python train.py --num_hidden_layers=11 --hidden_size=160 --num_attention_heads=2 --num_key_value_heads=2 --head_dim=64 --intermediate_size=512 --vocab_size=8192 --hidden_act="gelu" --norm="layernorm" --norm_place="pre" --norm_eps=1e-05 --positions="alibi" --qk_norm=false --attn_scale=0.125 --bias="all" --tie_word_embeddings=true --parallel_block=false --init="normal" --init_std_qkv=0.0395 --init_std_o=0.00842 --init_std_up=0.0395 --init_std_down=0.00842 --optimizer="adamw" --learning_rate=0.00145 --lr_mult_qkv=0.5 --beta1=0.95 --beta2=0.95 --lr_head=0.00708 --warmup_steps=561 --schedule="wsd" --decay_fraction=0.865 --decay_shape="linear" --final_lr_fraction=0.1 --batch_tokens=16384 --max_seq_len=512 --doc_mask=false --train_tokens=159900000 --max_steps=9760 --dataset="wikipedia_en"
MLP neurons of a small language model. Each row is named by its layer, matrix (up: input weights) and neuron, and shows model dimensions 48-143. Each number is 500 + 50 x the weight over its row's rms, rounded and kept within 0 to 999. Numbers have three digits each.
After each neuron's rows, "fires on" lists the tokens most often at its 100 highest values on Wikipedia text that the model never trained on. A number after a token or word is its count.

L5.up331:489471464514441496484510511485466558481591536494560439485445470546535559486530420561489452511520540439488445415511449554530495488468463516454584564403515384439414459517529421436534517482424449535600526399534485558476487545411495523456482558537463461497536532557559481543528520502454484457
fires on: " |" 56, "  " 7, " August" 5, ":" 5, " University" 4

L6.up300:469416430461521481479445562520404537550590467583546523511526474431516569438530563446520407513462538529386537458500490622505445543548517460443477559476536492522512479520481490481542580478512510500511444508441554487520556447513477550483603538461526498503521511481491526523450555542554532554
fires on: "d" 31, "t" 10, "g" 9, "ve" 5

L5.up232:506509389546616488501462502442410564468489552563577518503548458504538509425493496451554473571549558403485516448520447472434434533463460477466530522487611544589483430501566476479504536438525479471477485383445499523616529510538507496445547502484554445470434465489522506546430431531528580573
fires on: " |" 36, " (" 17, " You" 8, "|" 7, " to" 4

L4.up229:508464439597516466488414569561461493522499522504397483540504429549533439501391503425489629551541533353511501463556464501520406484473520499483520482486454492457554520512525459566548432488489487520552519542531497425530516484517480543464549388508527404549468452516559556467501550544572489579
fires on: ":" 52, " \"" 32, " rem" 6, " en" 5

L5.up471:509538416489551518467462427522514544537523550529542541459527456520535469493482512413625556515480638458503475536539490601476496448462497475516474503510497523289465520509546535455653476495429491516427572465587508565414525524611490593447411464489547495564465413468484433539564460509542525475
fires on: "\n" 82, "=" 12, " /" 6

L2.up236:468507456459557523391493516525408535529560589503543541472483367519486559454476486476451459481535532455533525491502455469443533495424433431487559514497512513461547410577459564466499570559429461499421517501437522521462563473513558551459469442542509537530469517568475595520412419484504518590
fires on: " has" 63, " have" 22, " had" 4, "'" 4

L2.up13:478580432520516414498480558545445514511483499460522480542590443501573513423534460472476494567493491493512449392518422517432419511505549537554512473438421610464487523506489446448448491433518523589502544502472459543513536472455582473515526444566560517490519435542562491496558539545467515474
fires on: "," 76

L2.up27:416547458512531437446485620426513614508451535540543499526463527492510479525507424500488432490527484406419466447510478522469490533400457439468535629482497486485502586474598510433536482492478505614560490480489597506497590434487497514523592503457564570506491489529483487561541505455516458520
fires on: "000" 28, "70" 8, "00" 7, " 100" 7

L6.up112:613533525506551466509445548507466470501491510512520448381487512452549448472385517423599433504480572425503466529576508441464452402552510609502496520535536461394455585507431582496490461476494458529495476480518563501548551375590606506501487461622501565502468469544518405515544504439446507471
fires on: " and" 29, "s" 22, " of" 11, "ho" 6, "ed" 6, "ing" 4

L2.up152:524468502533576500407501562454529491505493567497463495517523559477511483522483592551444599508523474447530533527562526513563488533484472439583515517575469516413492444485541496420415551378467504504529518603518468501467547480473492552603453480510485499537580438564486449475477385492559463574
fires on: "sq" 21, " n" 18, " was" 9, " sq" 7, " were" 6, ":" 5

L2.up51:408497510531569490524474506585515532524566449525458553527430521535504567430441573489525540484512533474476433522492536485543514466519575475503512556510565497503539496473523473455561549542438469536487572452693539534517635448496452556475555351552449472553452461567497476544442452501484465439
fires on: "=" 44, " to" 6, "," 6, " inter" 5

L2.up15:550426490439444476476547576586493562529484524515543550500538448520535530445416537537622439531499592519542538439608512386402529485554442465486439541440463496404466460532520470515443475504500482540473446549530517435524424375477535513530512485467494474442572559505512519497448387569511538477
fires on: "-" 31, " Hon" 16, "iv" 11, " Mag" 6

L4.up180:517500462504492506512451509503429530526577462525563536562508431518467493570490497423463530505518551391533484486581472550477500575547419424460516572493489523449530485485518484445436512435501511502465531460562405516500526500520495540397464474428516545591497535479591468519542546496571477573
fires on: " (" 77, " /" 17, ":" 6

L4.up230:466472435456501416463440567480489594587556510544543525522685594570492448475469401560467431496546442534543462489532479511536506470554459463526434576500469487501387545530591503443558431483372533533550592457482464395522537495469523512512512538510504533435447534541486563574478441481591519499
fires on: "\n" 37, "." 19, " were" 8

L5.up444:456470475492494443381484485507479448598545466445543422510566414490551441476466538443555519521597569511529510431518406512415449460595519499506405471491523535500508502491509514452486453516488536541431544460555549452456502409536559499541520502595549489533531507548588485484488508490533564522
fires on: "-" 35, ":" 11, " de" 11, " |" 10, " in" 8

L2.up340:499386492445444453476495500459498557530584633587559513477520543591519472490482476437445577543504541507444485446482471452487491561440402486462521472466432488484510594531579514430569526482396488531590637478622544458526555561414476496511552462486564472547374508567499499575576420545460435493
fires on: ")" 76, "\n " 20

L6.up232:376384496474517464389483453488539501514546524506493549473495483449459520513418517455572462554476567400541582506490508583450424509486531446557540454440573434507547490518526429462566430549547499556556410519534530514453486443615511475501531516525525354510440536467497465513520573529477470593
fires on: "'" 90, " no" 4

L5.up54:527525440495493454476444517521473508553594559482540534506616460578439458533504420481453514519461524522495393513587427617592448462576507452514452502518384519413527466544543461479432488531484477536409511493457373460490547415444557416536465477514525472577545486524538612526450494556588535497
fires on: " /" 21, " won" 17, " –" 10, " hold" 9, " had" 6, " km" 5

L4.up283:534481458485481541529449413486440493530517642453501516525477502533509595411479549494505537487678611475394489457525495477570496568489476449584534510452557495501538536460531523527488542546469488528550547565509546593473557419424541544470537498481442451524478425479442530439510448475495481581
fires on: "s" 50, " Best" 13, " The" 4, "ing" 4, "-" 4

L5.up162:525445493470515520512437625482497544473511490468490470583427494512466625449472474481575497554512509456533532472516432542518440492533469471439498458466576585528472376559526380458373516497442441499481538535520493515501499524405513503496596551543544408506524449435495493558468545495623578484
fires on: " |" 22, "N" 14, " N" 7, " in" 7, " 978" 6

L5.up338:469431513503523459456512544552475530429567502552484499522580470531511467466544512416542524431461605461557537514496422507494509625407443521513464424488513497486583421511519483408532502559428395529538492442473516455539496399496455474535555507530513453540509479515598528503525531516556442474
fires on: " |" 33, "ila" 15, "\n " 12, " i" 7, ";" 6

L6.up500:496440449640534440547372533478523458468447516613447492525441529512553549403467556418474438408507603487531537485510468471567464462583449495502520531406500459463505480465441518512484543543505517568502582547497509567547496448519576523515517459568526529593608479526525477528498522467550545455
fires on: "-" 55, " of" 15, "r" 5, "s" 5, "er" 4, " and" 4

L4.up135:518398461569517512522424493557520531503476453459565461528583416517520538471478602452568530512444598441537555507511491504508452494504536504440543457526466477451470630545452525450578542370482481491575566469586420509461501530473522516553459477561531462506411402476520446525581480514491414436
fires on: "," 58, " and" 19, " U" 8, " e" 5

L2.up215:472437441584500459528520520568534496430541495534489528512523490527547413462455519512571514478492532448534522529555473451487526426570589520548485548445422626453460460543430468440550545508451487544506544467605481412495509462437583609565433493513488502446473525483482533481470345474473452491
fires on: "-" 24, "=" 11, " tra" 7, "," 6, " gra" 6, "ua" 5

L4.up431:453440406526494538487386516523494502467433510416518495477474391541594486483441511457544510459477607422521485421535546539450462448535490436510514516525614526493471535472423428472498518518500520526399494606594522445455472588545534592494489415507536555578470416462561496572529528534511480542
fires on: " \"" 97

L2.up24:544451475468583490517507545523486540506602529562533591513494531511466483488463514481482559546555528482485605506546437511516540604521408477570452384597503504518547448443460445440539460431404477467516492450472607488558524476426546574465472504545475437435511534566531530477416478559509470487
fires on: ";" 70, " –" 10, "iv" 8

L2.up468:459539480546494503505504434524520520479473447508495483503412522489512520456429512488456535480530498467493545562503481565577494495441403414570568441498459562385519541502474479498519493465449463532482509471570587511537486414424617556545477486545516417559456511471503548527411452569530446447
fires on: "s" 30, "ly" 19, " directly" 6, " very" 6, " more" 5

L6.up199:535506552472464414431452603503537518574512530466543492535525463499536550510461530554453470531465487428434451552547446535560551541515447544545534575501515401537506470433481608497419564557483461529428487479469554473453509451427559559378444480660465502549457515572537539478354450479523441419
fires on: " has" 46, " had" 34, " have" 7, "," 4

L4.up100:444448556503483428527517469482506491464473479494626476447489499497494549515478424421594490543491613448418460485492486526481370511480479547486509517534511481587552555531489415500597491536506429562557502510463516542544466516512530573447503551468604426573440400510476523607614475491478537565
fires on: " '" 29, " after" 24, " for" 21, " For" 9, " After" 7, " like" 6

L5.up354:536489493463465475473529470573454505532511464542623450487581472436545528475510514546583457488493653494593543457520481483413467565507480521469450414448471472429541425536493479482538539406434425545425410516555585430465533507463557492525487401471588509512433514505528502499598565478546561585
fires on: "–" 15, " medal" 11, ":" 10, " (" 9, "-" 7, " •" 5

L6.up205:480533445580458482514492556583508497608480520616487449469498504525570431514433441518600520470452487386506554393507529462531532536519544589511525526439478456412520545553563541523483519544506516575483531534593497473479526483450544550499552443508503541480413481525576545510605488487434488651
fires on: "." 97

L4.up64:474542431502588448439469580494449558456448524453414448570632552603506466489496537530557526583520516535580566432523529457522402507529448473534423392597516467570482551503460440481493510505547486555467494615506449528487521522465491497535380430566524499545465443509530499572487497560502484475
fires on: " (" 46, "born" 17, "and" 6

L6.up248:513537533539514464425417555467549618476489434440533467549514508512539463518454446483513587430488543496527527565490451620541408470516484528543519510535542632480469535570415389427543561500522539643507479554473388538491592542527540559459474422482523424513420411439502522564589598487459541562
fires on: " not" 25, " as" 17, " /" 8, " I" 5

L5.up11:544477472536557441465445543536509493546572442453517381610467549564452504517520435444569518548504508459547414471532441503479455470556452487482520522384554508513429440550545488493454433547486455482523557402454415433596505423418510501500487575599602440543530475530507484557551472530626561463
fires on: " between" 31, " in" 25, " $" 10, " of" 7, " from" 6, " around" 5

L5.up14:504557507604515467449530500527484505433503491526534540539414469564539552531505533522519491509538579457457467516547510442465405464482484488536495500430411498481547482520373520408428525385489503628567592561520486501572572492524579486520440486621492444534530459455495469517495444512576442428
fires on: " of" 48, " as" 9, " and" 6

L5.up296:424436424442510465482478492573479461509463460501548448463488406482564517516453505502465492594543570515448512523481511485464439503477514544482521443530480470576562427569484514519574481528512493602580543492528549456424555395527540449430536505503536413554448470535527636486498501498439508564
fires on: "'" 96, "’" 4

L5.up202:475413501522484475385522554612506486476481458513556480525524442445454569545582504530461498523510471569578488506639565639466464501497509424488578505450539498444551464436532541471502461493512432587574490518499518531502472527524533521455528491616535595437461515502568488557496495498604506523
fires on: " against" 17, " int" 15, " en" 6, " for" 6, " to" 5, " with" 5

L5.up321:543459447562428427474458560449454492526523500540453577486502497558500470484412475430592574480475534463511482477499549504397488483454469483538514473432616558458575498568514436507471561542498528509419493575579532535586561588522507490508623508521471534472342468530468482499556501443512523565
fires on: "." 23, "\"" 15, " un" 11, " inter" 11, " \"" 10, " sub" 4

L5.up287:554497439518526497457424524470426519437489543531508490515535441558528495388553566479640593514497510447596599492510529532481466483489499517540470375555521550516596487487429476503484490500529470474388470575415539483464502444586518532485544502491561429480506449422485492515510528555549590560
fires on: " (" 19, "|" 14, "[" 7, "(" 6, "De" 5

L2.up299:417461443474447436474440505593490517535546549496547570405518510536568552486501489544510409494356580456468521492519511502504524525517442478460529549423469479477537480522466496497458420437481429500541487622505470543479511546438494534546523568463526519507579472507534549538593361529543570626
fires on: " and" 36, " to" 30, " or" 16, "'" 11

L6.up295:528537515490534469465428500476431541482532536453495499544426523503531592474485441457468454504585510425458481427562474499544389493581492575435498530415513534456495565448474423424501505423464445502491506515508503530583462459563475490457582394577607447482527518575612537475441459629616538486
fires on: " not" 22, " to" 15, " on" 13, ":" 7, " int" 5, " October" 5

L5.up426:515533515437472423504513412484383506609557510511543566520582495551541506478409469478428557554507527501535492454479422545499496511449394498495596520515447478514504510524585446525593496491355442492550606443590561449548550499402434531468520520463516523534386437555495601564480414505519484564
fires on: "\n" 55, ")" 22, "\n " 12, " =" 9

L5.up390:558421519529494414471538570463501482495577511507566487571524427516600533463437531466545574456546490368471448461540517497503433444539547488557454534482533504492514545466491489443583478539435513514544497559607538522589499427527486480502572506581509463542438464566577546492487460504602599484
fires on: " co" 25, " re" 18, " in" 13, "\n" 9, " de" 7, " res" 4

L2.up279:448444454478490461374477574536501475466553501490505503471494483487510521459487456509515482508517548450559570518509517577477571566514479409503578500525459529392587478529505472472542521510481445539495492553512596521497486502563602582441464464611564457541503456540478556580410380506475501552
fires on: " sc" 16, " int" 15, " att" 10, "|" 9, " br" 8, " gl" 7

L4.up108:451576506518474428520510582557541522517509465419551494590507456492498614455478493545517498500515443496506442442561493388428513455622499481517421526427475463486415514498532544569508502495476442521565552593579458464551514452491443493341550529588452545555468464549459472531491498573569508498
fires on: " in" 11, " January" 10, " left" 8, " form" 8, " February" 7, " March" 7

L4.up297:581518554544470512507454484555486578475545447465477382592457459517483612486524549496429475582572506440491467468486485466493376501488432415472563541394513493486538507502477345448490421474513508507594510446495380524556431540457514492503497522550483482514540531559580444602537478538527481439
fires on: " in" 39, " on" 15, " to" 8, "," 8, " from" 7, " at" 5

L6.up483:465447501496371483545529501440505505480506497573555505552471500575543541499510466461476548462435527475537533531547437538574495565529465522444464493469541536463444443490533493337468623475408445516489521434646450416563530518563483508536511527468678528571523484544536552605514534602469480474
fires on: "\n " 40, "\n" 34, " /" 8, " (" 5

L5.up271:582434514535516472487470449441455513513516429468471521519626485514539533430475558403497446516502442520574522513574508492504423470506466551529472524529504544440573496583453506486586542472438576492469493535532470563512482456538473561523546409486512516407498462491425502523572474542581497537
fires on: " O" 35, " Ca" 11, " /" 11, ":" 9, " ca" 7, " de" 7

L4.up429:486513520468554493434487449491494581521514471448494550451525490527553485466482459459522455506470527464519499449535533496493505448572614513533492519450481504420482466482480510531550547513450491544442362529475513536565501530525560477470614526472478562563541489528492513559430505475489561494
fires on: " g" 21, " j" 12, " dr" 10, " ind" 10, " reb" 7, " sw" 6

L4.up332:479414534474456445521465639479463541494544503394533509516494488538506526462423555448491470459532559422443547374514487465513471515577466490468442587530576531559488583507547403487527423439555497572588463529572486558578484551478502471442539485520569433466456385479503494593551471490489559546
fires on: " in" 41, " '" 26, " at" 14

L2.up42:421538374551559480397506508495463492500464472538578428487512416496631506499594556398441462511473547505461502452527433404484540557495433480468469439486497555477526509565537440448550472497522505505570552417526477603501492465538511515442505486537528530531440494529459551540465513521491592469
fires on: "\n\n" 15, " of" 15, " and" 13, " in" 10, " were" 9, "," 6

L5.up395:395496522422545410531518597569451536516642542442611555448605462512538524470516495455455482565477433506554532594505497470452543568564409463477451482495579451550560516514408501427478402520467474500465533517516485513426550497495547478503499510487535462441426437527546569480463527530512489467
fires on: " University" 25, " =" 22, "'" 7, " published" 6

L2.up306:552497463513592466459576633519472497590583477495610437519401480573585505471452456475543491354525451427528565517523442464496489489477495397521510474533517550510528465604433484463508520418443518511495543488512502471534519481500493621441549490482476517451499538580523546532489461549493475504
fires on: "," 90, ";" 9

L2.up214:350502525341563472482439495495416541532509467483574558535576539506523535469437575450507427566444488476411564480485567601487540486557372488561499525458573435439458533533486492486514515561460463559545580523543544459421581524502512476487513483576447494482371500604552561537528395473506502554
fires on: "." 60, "'" 27, " =" 7, " one" 5

L2.up372:486514506470462463498453494591473496549517464614425491577558553496614486403452565461441600510588517481530514468531357512620502507488563376502560473470490535499561500556502424459570526470412488547551521482532452455578584528468552560438500456540520488404552491564472488439474445526505412489
fires on: "-" 100

L5.up133:531500491411495504468532574484504548559427482557570499519392471569608548472441483564543597472511484461438522378526455553451532565578485413541545520485362497457437547515471461478450579462418500553434536500546576542425540534466484602464578479541474493522454529500519514472509441429511480643
fires on: ")" 64, "." 27, ";" 5

L6.up50:424426526456537505466443440438492489582582406546458468590484497553467473538399563425486521440549541496533500470553457658423409518486544531471481502538476534522502534571453495426559500454449567438572495459551461409544527467432571558509544588508507464485472472567490437598510496507633481564
fires on: " a" 48, "a" 11, "A" 10, " de" 6, "i" 4, " in" 4

L4.up53:523397503506505493480386420565437550496496488515524429513554470479483514463518518471471443574459530489432436463548488573480460593511468468448567543521511614534525497537415485503573422566503447584542427565495521517493491502454485546500503578486528443549568395549522534495599536519481509598
fires on: " lo" 16, "'" 12, "U" 10, "lo" 9, "P" 5, " P" 5

L2.up345:515461406516623483405467497448526535534434480534504489539436375533472511459483554512528469385466563415531465499552433513517532499481467377542610460565541528421581449573488507469488556505501503505463496547482429486498477564509564580516467524521479515467559496492471542521448402478612570523
fires on: " a" 29, " ." 20, " " 6, "ally" 6, " and" 5

L5.up348:555554547515487443587463536474475461512561442486529550543637569447502529395470517488461598510498508424511508546499409565528442491492506556529481504467508621479516488439526399458458539405362474489568514492506438436576526493447545461424531416495546537548472470529451536558553435471577497591
fires on: ":" 25, " from" 16, " as" 13, " into" 9, " /" 8, " of" 8

L5.up157:445420486454470499472409516455522570491467521578522496436497433456528502447460524516508450525509639426474479490548491542532547562485529508531580442504511513480487549562499540403566648509392541516518490557521653546480569386550548523498553482518518554460458493479443536514452416528551492509
fires on: " g" 33, "G" 14, " and" 11, "." 10, "&" 4, "-" 4

L6.up196:545477459576586437514454598539515540481523464540520496519406449537520491505461489475516558418556498401536537488494520527495482492529478460590573495484491551404597580449374461470499507484506465534484499574532498506631550551538541488477533421504464521589421365491494479514490442557624517553
fires on: "ly" 33, " very" 9, " part" 7, "-" 6, " feel" 5

L5.up203:560516497531621411505514491526465536552477406528581492543413487528535486471377459479497580556586514381504427483499433507442491507468527490515495463452468402469487470483495474515510459557440479559492441517565529437639555451430562496463495423596534425502458473492579608493432466511594539542
fires on: " can" 12, " not" 12, ":" 11, " more" 9, "-" 7, " (" 6

L2.up509:531514480505485434461409554493570479522513605479496513475461449467574474486494468508550463527515478438571384564555538472432522554424476448545475547525555598472545471557456488452516467526486455503586537580479551527517528529548532521529563535488478516510518478521494456500415418522578495607
fires on: " on" 33, "-" 25, "'" 10, " and" 5, " |" 4

L2.up288:492495531393512476492458508487458521432529379485489524554489469491450532514564464512535539516501622483515482467516479508497495527636467449553494582469575531521503400523539414387496577521407426535519490474562444443537562549391517498484562487531505397575477414474531511548469481445526472537
fires on: " |" 25, " Comp" 16, " (" 14, " at" 9, " opp" 6, "\n\n" 4

L5.up487:538482495486557441471461579550530556548512507504466404517470529573475443571419512479428541523564479410508515541469479528489505514590403553563436531528455486563558533515532526448518487472478493519585532504464523490516538486435544556478522457582477440614514459563481545504486464464455500542
fires on: " (" 35, " th" 14, " sh" 10, ":" 8, " is" 6, " st" 6

L4.up362:521538413492530441489410462506418448469532428598506521565591534524460452545447456469466485492514540538547429501505445520511567491529446510539403515510605539496543483438452439458507501510502490503441462479590444476553525451518505522480550486481611612548418484518587548557491557510580559533
fires on: " (" 56, "–" 42

L5.up149:420460539495498532432445571549483578467482445460525571464473474463474549460509517512508437534431492552464471463524478514472482562556523362521464512494488500547523466499437416441640529518518568540462466578524559495468450528477459567557475517464618435442542523524577611601548479554554467452
fires on: "d" 71, "h" 7, "k" 7

L4.up317:471512511492557446444497487574462515540538495533487627546473430469539533464475485514492538504479519503533414420500600502508527546574479494500445524444490402453545487436341457498522562530456465594456509574501521390447578428508488460585450448509482535543463418615515627492579413494475581551
fires on: " is" 21, "-" 21, " are" 8, " was" 8, "\n\n" 7

L2.up285:494477514439482489478448512438484586436533473464548353452566455460450562525471516511581428532592478489479510493589496471540468496465418450520492460552624546449545498566598408446583560579516464522500500463606526571500468426503566495534505501531487453513522446450438544515480500557537553507
fires on: " her" 42, " Her" 23, " His" 12, " his" 10, "His" 5, " their" 4

L5.up388:566371474540576514429470475500498479495487478512522528587526434450562604444518430478531432516481455458498527517550513448451480573468519441479583510496501463452530463558465502460516569573450417447580473458463493513516501451504513544516561500624530496582477507533418560573438398490494535505
fires on: "bl" 10, " Re" 10, " t" 9, " gl" 8, " Br" 8, " br" 7

L2.up317:482423477546479500467503499572476434480483444530527453464548377579547487537543522469472475535484509452404475481640435484544491454495504444518519446519468561460499473550457460414448589400484526550559603497540446476446490472461557518486456501512512532548575438496600576589471555571495457410
fires on: "," 98

L4.up205:465422523525546442438453541535519533455474493564451468465431522546508397458492526433514591513516635424522459478554425488482526523545519534473482506573506536450476509580416532478501604535552449506577503500581423526505571448549538517602418474502526475491539477579487480475546425478502370448
fires on: "-" 13, " and" 10, " American" 8, "American" 8, " player" 6, " professional" 6

L6.up341:411537561434502517453498561399577529516548490476527500500476513479483467524487501499491465467405513534470459542490503536520511594571506488488499525496551523518426516534502533437464558488496555530505503470498616517533504470614496537520474483541507496464505474558459537513542439438526487473
fires on: "g" 48, "j" 6, "l" 4

L4.up157:450497524433570477445466540502467542476540523535520361544458449562535539478524454462440469550520513442460434427491434566529451533525424471451624518499542513524523497430600505485433465554454567496527589468513506529507494489473572481544458569550532482507489423555492573569491444461520521528
fires on: ":" 24, " of" 16, " =" 14, " for" 10, " |" 8

L2.up68:456479505509452425498498545511556495521543470468474538496473540533557566551443499476634570485501490382561585490469500412438425486586537544468563518494488522499527520471453459460435480505428513500577506501522517498618501510523485540500616493487500449501481407505487513517493375510435430566
fires on: "," 42, " or" 35, " of" 7, "-" 4, " on" 4, " and" 4

L2.up394:541431489445586481494548589584500512453505497549576563497570443537486459405391477456532406470489486495521546528510504560419555516602399481524468475544533495520458446484382474445510474477439483584445484532444467469526495480515535498520473529546552524495506515508494514572492462524493592558
fires on: " (" 53, " =" 27, "(" 4

L4.up49:556464483460585512490426554491505503482490513496449413560504493455640534448491474491581383553532527485535508556520530535422473490515411428504515504499564496458456437455475478416449545536467475502404453530593573558470452514587519527397450454553570496499469490493509537563434460542557528544
fires on: " Fr" 18, " Br" 15, "fr" 15, " Bl" 9, "bl" 6

L2.up268:531510478400489426526514538512517561587562593608584604471553512472510503515459518575504495528520525504556465529648504416528545507580474480559489501469497487493564459452533466418561462361520476522460492529442509517454551453510567469550462492468567501436498492583494528485428403518505589542
fires on: "-" 25, " =" 17, " –" 14, " were" 10, ":" 10, " was" 8

L2.up506:537466452524494436363553511500479443488487568550557511592438383512429589556486532487518459489521510469511450506569485482425449512604431470526518572519543462479571499483468491487506489520482524492423519570577576395458488460505557502440488475495517448555498514556579494504383467525572537504
fires on: " pre" 18, " is" 14, " take" 10, " are" 8, " get" 7, " cont" 6

L5.up226:564523452466560342454496529493554580474603480534563476398471509543583545496521531518499492590547526513447488447527423451523488486516414504464542477528443482521482468482486488432542465441483529483418554476652595529508459439504588509513537471476535467522410452469573568543472491557441596460
fires on: " –" 19, " not" 12, ")" 11, ";" 10, "ust" 7, "\n" 5

L4.up497:503494504592560528519524540514428525455526576550561543476416418542500467563532577479553487429491544440480502447561402555436485581587498511582475479571488408413453464497471503389474505395531565585458442598490370506464604524532569483461422474470516398438524472532468486491569545514560511546
fires on: "\n\n" 30, " (" 9, " place" 9, " zone" 5, " Time" 4, " Position" 4

L2.up510:534430523590573536450579544548491468548485422503542458502459535593480497491528506523569565459516473437548474531542475490400443487579533388588508543531413468519430509443541478511534497417538487517499549479547487454593582483479509540477421417518520407558547503529488441534430378427575451521
fires on: " be" 32, " them" 7, " (" 6, ":" 6, "ly" 6, " by" 6

L4.up33:456386490409418484564462521531367435473501463479534508590436489527551516452472573445583471493430605552502541457553560557463539475577461517462427417472525528501589449590472457538511443508423555488512480495550475506440512464491499510514540502545550502548562480499489580502544504566615532504
fires on: "–" 63, "-" 17, " (" 11

L5.up18:470581443532483497412466521480448559566484542595600427495341535618563491447501512477490564388434582441570564512538440518484498420503541482559512492451449463471546534472453607536502541526544530546418560506501463471429521454613516562376577431478482538536455486513602500522533535442451592521
fires on: "." 33, " as" 15, "\"" 7, "-" 7, " is" 5

L2.up257:567500508608593511445376521609530495538571485527531532531534452476530481537385551509524434444433544451467537541549525429518515502500511412527458541508424458451566542481588441400554540493516462486490539501585469376488517500496433617535414493496549513519534387526460498586485409475469464507
fires on: " e" 19, " /" 15, " po" 11, " n" 10, " ne" 10, " vo" 9

L4.up400:459566447614570485487486498527484537517570421503545453611462513549486460434458495492499457531549489438517478559557456398431498533483470472524454501471446535504446431525498459482521485432424443494529507487535517467606533453576539494416625473592516441410491516556453572550504461595583604538
fires on: " on" 24, ":" 12, " in" 10, " 29" 6, " 7" 4, " 8" 4

L5.up291:476488562539610477492426533557425534440450499557519480564500557532468444490473445454485556540520526464539530522540403442521467650541432469482545517514511428507433498511492486435478547410554586555526532458588441446506498513584536477510468395504624503453584444571494500576527473641553417476
fires on: "°" 14, " /" 12, " (" 11, "2" 8, " |" 7, "}" 6

L2.up449:494503519559462417542508563428393465520427506534537592503461488587462469566508466462544572526535472425493453404487438504516502587536449499489570587518537475476525462392529494456404469544467514464439465491510516449599534503475444522526554452565559520464492483537598577486416460487607494556
fires on: ":" 17, ")" 15, " (" 14, " acc" 10, "°" 10, " by" 8

L2.up106:488485466544470537520524509495481491535572514556502468531466473473484472509469543514605494487450488534501448487589481453396459515528471443494457537399575504489435525465578527431573600400447548528517490438549507498462427491534511466459533471577528475412510567557539495563503409532550566514
fires on: "d" 24, "s" 18, "ing" 7, "n" 6, "un" 5, "bl" 4

L4.up107:524446533445467464503493525487439447499527559598358517471530462536578572478408468546507590515511537394536548541509476414561550520500579472525605457509548580490497442470474475475515607500466504536534590483548446438512529518558513517409548511561512400500427471544491531482396411517537452551
fires on: "-" 64, "=" 20, ":" 8

L4.up186:473469539470496522400424555426512515485493521420461519486561445410559557525429570481623415478563585526413571436544515528492480450582460453545451505499564521495503482500402402466414526497481511535500479523473535596413470450599492544464543498556484585515502578464458511555474544560501507446
fires on: "C" 23, " C" 9, "ff" 8, "g" 7, "f" 6

L4.up359:545494469497488436339494548533431590501543418476503484544550508569577565485523463498461442495504554539509549488518462443481499480441446499514574464536444444424593484587567411475494449491522549533527587467513487528525470476458589467420515440540514601482439482480616554515486532487477479454
fires on: "," 75, " for" 6, "ss" 4

L5.up10:526507439491447516498461535469508542549479404564507505521541434486487519506498468584473494397408498502481382475488473500431522585504542420469544524413521463414571610481524471498437558550431458582538508515564580512527562501471505566448508529555512492481486504565489506572613461519518536593
fires on: "." 100

L5.up216:567559465570496465509563521481471573545553543604556486468478439522476566518444449520513562417470537402515430465497482516437509512595496497490541503408511552370551394395516514440465513507448405567494551530572470469494579528573525511475485505462515535499478495589485516478580487507499580628
fires on: "." 72, "=" 14, ":" 11

L2.up433:533504523521472512450497533520437531432512468499509436536493477463459469481541469425534491486461606485507474563576500588576386481463443388546558516536485530475544403593558442482450522570548374548475475424475391499470514497462577532475486502484528507551572512527579442572540483444567443489
fires on: "ten" 12, " Le" 10, " against" 9, " with" 8, "ti" 8, " to" 7

L2.up423:533559431544541351386422470499465520479491488475583516523473478523457483470544497497506489481447584401529438445550413397520517558498504493502453506465519558464637532566453458482446467481593396493457473536460510486459559535488549452513501491434553422506485500501443488492519553543528562582
fires on: " –" 48, ":" 6, " ×" 4, " place" 4, " •" 4